Part of a small language model's weights: no biases in attention or MLP.
MLP neurons of a small language model. Each row is named by its layer, matrix (gate and up: input weights; down: output weights) and neuron, and shows model dimensions 48-175. Each number is 500 + 40 x the weight over its row's rms, rounded and kept within 0 to 999. Numbers have three digits each. A neuron's up and down rows have the sign that makes its largest values positive.
After each neuron's rows, "fires before" lists the tokens most often just after its 100 highest values on Wikipedia text that the model never trained on; "fires on" lists the tokens most often at its 100 highest values on Wikipedia text that the model never trained on.

L9.gate115:521508540490551568558551419458469500516491495455505539499544500494467559542424488453505479378482519467475497451474470462544460526481445432486495547417474530512489498498509417458505485479535485533533526453539543455459491416585550588501474474457450498556473536482521500472499482547517531489538475512489517476498506532478536459488513524513590531483502514453442503559496469413497517487481
L9.up115:475477532529506539465453519540410473592521535462538491518490471479440448546511502451468497503499505504518470556495475487530514566551510446470489545570572494534472475520414436573496511540537489502427517487538495453517499472559539501487508449504486523526480516539491462484500393512461488530489513473545518555488439504494542503514499507517534490472529572478484466555519501527447504474477
L9.down115:517521533467524463520524490552478491457451502467525500453568471462521468412522508480504525444438471466540519535506475473559503502531544458501495475513438520495379572433389400460559517494495468490528570475504394467509475463493482526467606537469435463483543448506495578508411426497529556463555473451467479492451531474529526462486530559535563525458502528484468502511436503408589456468497
fires before: "|", "-", " ", "|---|---|---|---"
fires on: "\n", " |\n", "\n\n", ")\n", "'\n"

L11.gate86:500516564511505495486522455470531512535488480502572521488498527438523462543510581478500530405495488449528453490449486494503480454526528444517498587457468363524490449529509510537538528431535563489560527470513449459521523489473413605434477429512547546523491474520508462504458427562519445521494482489496522460533496482511501435446548521485441510503484494598457500517475485493498470549464
L11.up86:491496469574533465433484527468613530496493484469568471448440507483509540494463571493498522564532494560531516510593449466525478450488396512462477513527548450442460582573490436485540552518489506513520504528516549438523568494405521591508522477453557482489509484558491483494512519537441559501468466494456552495478495420487498527521455498466474494538449482511475496492472447467443507442517
L11.down86:488537490493542512495529536451513458567477481533539526495551458518508424536474522507539458507514564442474534454422528468502464538500518493512544566472491586481496495500636447504482495532516502602532509483566461568493550442530420500425472534512446464500479451449505547445505462476470519519470528566460516517503517558461531498498507478461504525434515434535591434444497520517523467499493
fires before: " ", " |", " —", " \""
fires on: " |", "."

L11.gate110:550504470544555525501494462469511393492532437536496492541540482454455516538515510472519401440485440483506477584473533451525565516506528539445463551590513450465527537498477434551471497538510489441506489472466513562585495557459508549518411524469505495565459533514531509470527493507526522542495504475424493470456557507496562439470463502528512531488487579463460498532479464567502499541479
L11.up110:553458484530556441501486479523459498500533447458445524562471540488485493502505446502517501511563419493480538549447459448555507485492436560562481507598512437496473518513469529531553530479466515539495440530446547537517482561528533491511420509379453451532417528540442487521541498472443531509478508533470525522484498423499511470564491486527478431459542560431498476480497534572446523445504
L11.down110:499516509480573412516484464529443540553548521505523530493572513446464535502487455528409534458455449485443482522439479472555482521458539541455473472410465499498532596559555421492488474567463479552559508455479457497461478450435518468454646521445471533556497536476530563547479582480555570475521536528502464524508525519544467460480541446471490454510511539492502442529495459564501480460504
fires before: "-", "ed", "="
fires on: "\n", "\n\n", " ", ")\n\n", " own"

L8.gate65:438479504516445525509505530494440428484510505504531520545460514522508517556573522450481496471481527446538543499439478524500575400421525456535554537497554525478568444534501451482510434491470512540505460469523541518377450441539533446527496464551508496460487534477461500539486524533533465411490510518504512500484548452607459531456535458395518491464526491514554461450488518471494540587496
L8.up65:425489515496503501520478491504458426505505468492510436538506500498460462521521469499494493465508461564577427557488474518484500404532493570532498515406602492539510402506526575542509494531584558519541460525457503497536514531493490503507529564511472448497471528495455508498514474512563567496544541482524458500395480447546463562486510458466551484485564593535528487510493533507534439450529
L8.down65:589491548496515522534482450509474528458547459531544503550549454525526469495527513460537437513507553537417486553475437480494529445479527487489447461483519488494514464553486486507480487437461434501524478500538561436494459483489450457504547499511503484561432429468502581432586467504548521518463457480472611455463514425557526507445486509499508474547578501469490531538503510510549504483500
fires before: " (", " |", " and", " of"
fires on: "\""

L6.gate109:541553472527485470472436500464532469567492453523492584495493516545478574550484530444511514467459462459481403461488433452579533499503524521468519492492454526508522487582483463498556571512539559516460579526476503527486492482531530507546474513560482511515475496465456487450460474474530482474504449473492532524499419521523561475491573460535584486434510483436474443578572474550577422536496
L6.up109:579515463483487469436468516564486428571521499465476537504463433586465564497409556498464493485474486476475448481466416440497555538542428478486475569481491488523506496523485492464525480486479571448409549552554564425495496467460540486547466497550494521541524558513512483512422463452512511447549549495513526526507425570485549508501495482547519516509508486525448505513538462564562476603458
L6.down109:528518488489535486450456500458485437533493510506422547453435576452490634514553507528565515512525525503510451416494450494475526567498522466488495555463548552529440459495554514495523493541512505404492492554445559512473595459489493456499537478514506517564580528457497503516509557479498571494494526546587498482404495470469473534550421479591529519484385517486487528474563492578560576545465
fires before: "or", "on", "a", "omb", "umn"
fires on: " Col", " col", "ol", "act"

L5.gate164:454529514512453539530482540588500552473471484468525581477461444483476500556593514465523519538508479490485542480454491488535481515494560486551514507461433490508507512521462467462518471545536522534504473581468556555451477457506491460625479504538532399521471481551554515499473512510500514493499532518552495522584512532520384435429513459411523530494530462521511498492459484496419508460556
L5.up164:503537496527554495529523520483552484529474614534462449456440512453503563535483439507466453432518431458515497408525490469498479407497534473452499473489452593466475497546488533450440516470515480468501527454501479444467558454464418464448476578501524505570502527524538495560563510462417599506476497498523409507451517559524520490468502476476509545489495511544503460525468479619456528550543
L5.down164:502529581613501482502486581476547495452510493469494557529510539418548489443455528490472436489551491431471543431514526493472490455547544501451472465494431547494463446486465521432506491440541532525489486505390532527462473458472455522530516456581539494523576599562529518535543563458462512482464459477530459522464457532523496523515433454466455511495469546539453474447486532536476542452495
fires before: "el", "ela", "our", "ess", "or", "ancial"
fires on: " fav", " fin", " poss", " lik"

L5.gate249:518498522506524561491478491456600478506515547582454512526512542491449602554485451575478483526461463494509508504509452472476504486519495456452489554423478464490500522468502430527474551474492578506546455495433497446474494466557459563526522496535474547506502471440459544455519493440454493545514546558517503489407480469491491476477532504521499485552527460558523415505509483446500484571456
L5.up249:506551517536559485504502545493493440521450561542465508449523524576580528534546531492449522507502542495515443449455440416522506496549559494493512488492450435505498487463549553431511511552481518494534482477571482480510511465469541482562509519493498495542539497519427503481476505517558469514447549541441516549542444503483491500548498526477462567540418473493469457490574482619502545482544
L5.down249:484517502547513505516484483417524446545468495482447519486485554469461592556516560552484528479551432474534517461494537485510524459530487453481499517479511496429446503528323491489509565539520536501481526521433545500471526500547577543562440508526510521499535493454461579516447540471505586448504526497526440498415397592467523494471465469587508531525502558553507527588545450504506478542535
fires before: "or", "on", "omb", "por", "a", "onom"
fires on: " Col", " col", " cor", " Cor", " Ec", " et"

L8.gate547:444473509512535524486461465499511471437492518512571501560483441573502420526566472488517484551406522461473527451453520413613511452494493446526468523422483465477518484581449484531554487506496481503573493499474529505487494483517510535525511468469489484470484457447507476547518497565509522470531510527471482496495456435471443525423483470490512496509549433517575453550509433527461446445528
L8.up547:504526431507522433527428463479522544527485542530532530520546530537507534539594467488483408425497574502551514458476493510512554480459511474538576464498564505510470507543476448490534545534475488507486496605481513589567597455523463476513513466468523473518502492507520588380461549503525505458490446478512472482483476439505572465518487505511546498540533594514529551483493510532507489502501
L8.down547:570480488536535518522411440446517445522557513526464507538552517483491534500491553444491515490558493492484454463472430486506501476554486600498477532475495418493474482482578533493527498541470536457524475501428580502521505471523477461554555443524536523428497463538458531446500506493485435462493433391516568467480488508523479539493548526493480559444523558417475549462455492593470517549482
fires before: " |", " (", " and", ";"
fires on: "\"", ".", "n", "7"

L9.gate523:538530466557476431516487536466518561421547543513499483440485584480473505469480527462494491540475516444479527522477556430513472462499478393492486463532478480425490463504500477519468480503555521464513612418512526481578499458573476467478520489533536505494497474509469539514504446487472475457491540510528564580527537480527471450505529529468490482546512498451554467563498499511455443419533
L9.up523:553497551532595464508511547470525469468505536537508509550409554505475535526443603444444503497514543460567519530576513552571449465483492480449558522481482497418543462487506458512475498443560467491462518505550485476498507516565492532471478525455491464506454441440490453563508473471522582496507469477453498500476442485512481493429512534455477452501538456445499441492525452472455478455469
L9.down523:549516486512436479477442440479502571452493539464571509532477440553466495427543569519469509530531499508534488500436407422457483480500511482459497521468464490464482579476599533521536604530484425510477468461545444527528427492527515542553594470520508543547466467480550491450487442525537517466478473511514524584477489524446472450492549502546481439497505479545519520432532460474607445528461
fires before: " ", " —", " Goals", " G", " –", " Rank"
fires on: " |"

L4.gate136:539489499502491453495424533519538499565476597521492434463550542499557573462516459524536484553562453581516465576508484492460458499598511453456534510461499475558517546533516500498567443516393530474549550553533455536456533553439526554509485531508587540500497499540534492515523489512465498359486468548510482499525537471454440454428467600494390510485519553452501506476554471458520536527494
L4.up136:501479510541433532540443502509475589509452525553502499490563481533542509455501494464494588488567499590562514558527538541431471486502453492483486552477500436473478465550479513547546543554488563464514474518536489509532556464524494502517457542485545463598463489534523525539514466466431534440463463485511480482533544501471452463501511589485411503455510528483475537501530537525515475451497
L4.down136:500484488461509429512447477578445478584474495475569481423541559564518562515460404490516453546556499548522452504503565502447493508529466534536537554515444565546536524473717507513504477465514473491513533568531476563442527507491514563440507502560526510469565458477512512521516446504455560474526501568545486508537484481533444472485509518477519449432511498424502522405498519557517537508502
fires before: " |", ";", ","
fires on: "7", "4", "6", "3", "9"

L5.gate27:491524451503489526552508498498510425546543578585532528544492493536567452629563544504464480454537515371512535491487466498498414451513528429471450471461502554555560520511512520516541486459457512542428507494481524521538492520525508565540521420464500475540466542473486503497451522487533489468567457473452521486532426435526527559532488477484481478479496422505548564541552550487483561502539
L5.up27:500611524506460544452487490455499491497571557565534415556462497556539488544600551533533561504497527511521498537461436493475444474464513546489453474464497495456554501566468507534541478511484500541497467527496531557486456406509533538557534463453467500529479512461509507535468504543502498503496426487430506501639501539470500505517474464472531550525520483529547520450510472542514494504498
L5.down27:496416480473532495490489484452476481540544494519576449530559452554521424529490458498500467518473542513471547484469422444532499487507467494489448526455472494494534473513542508488552489532521468540534515516540575479480520525539540499482511531474441603553454460403490521462507488530569573485458515465465551527418498500555487480514513525475548430476556480519485476620490524489441527513450
fires before: " |", " (", " |\n"
fires on: "\""

L9.gate461:431500524561428469492503458482590524496519515527481544494519473516488477582499524469589469528520526542437500465528478512460490446486542473488446511505496523441502485526459521494547426507561475507477494463432512494509537405521497418552484565503456579470464505421462473467505544468497536498488516509516491536492480474490541460525488529497504532538480518484535427576521400521503435483520
L9.up461:458491618519483452492516448535460574445456523589475526516492465510469457477560592443518497510504574477520594458472470528484454458474516493462517518483533454516476465518466539520450525471557423529524514490482465453420476570462496487507514440539439561533469437503502459442465477528500506454479624532455468522467536482479515502508483470478472517523469535492582427558557569512506554445459
L9.down461:509466529448513480573532494527522445552559523550527500482460453457562461483523478502556433533550566517546550548475515493441486518494488453537478482450470533479538504559675527514531546478504472434531496520459488443535565499444445497515566481459575566483542520469460514461546508493493537521577564437500421491541502490428470501445463435448471570492506509523476496534499518553453448528490
fires before: " |", " (", " was", ")\n", " and"
fires on: ")", " mi", "iles"

L6.gate589:530503522524491503445487448531480522518576506518507466513457478448524461475532474569548507486474514429509459452539423487431539420466496537471499525496507512583480420509509472528485511514515478542410461509441455538571519489493476542534492583493472449538483507493443491525558504527392554493436466539514439480543431482519538449441524510497526408429476524432486392465473507493462505575477
L6.up589:448536512475465439518483561536482525547503510506502493445484504511496567499499494478449517505486524452605459516468558593483529556429498540546538538475494532481508546449524507548513547511472536562483424431505457581489568508483507471487414556452459531531557535483489487488496555446480534544497419435570531494430445529541595472476590482495555480488582534475441469511395501500524508537565
L6.down589:483651452532568546465472536448543489574446494532526452525538507475497557511485536486576464485457471514531542527521566506543489517534497531495538485446536489476472534474670577499469527562507514541564521459522531487478465590468531505509539528554509555537472470535502431517488527502513426547470508556426514529473371518508526492480460544472503606482514559413513526514497515477500480414571
fires before: ",", " the", " a"
fires on: ",", "0", "4", "6"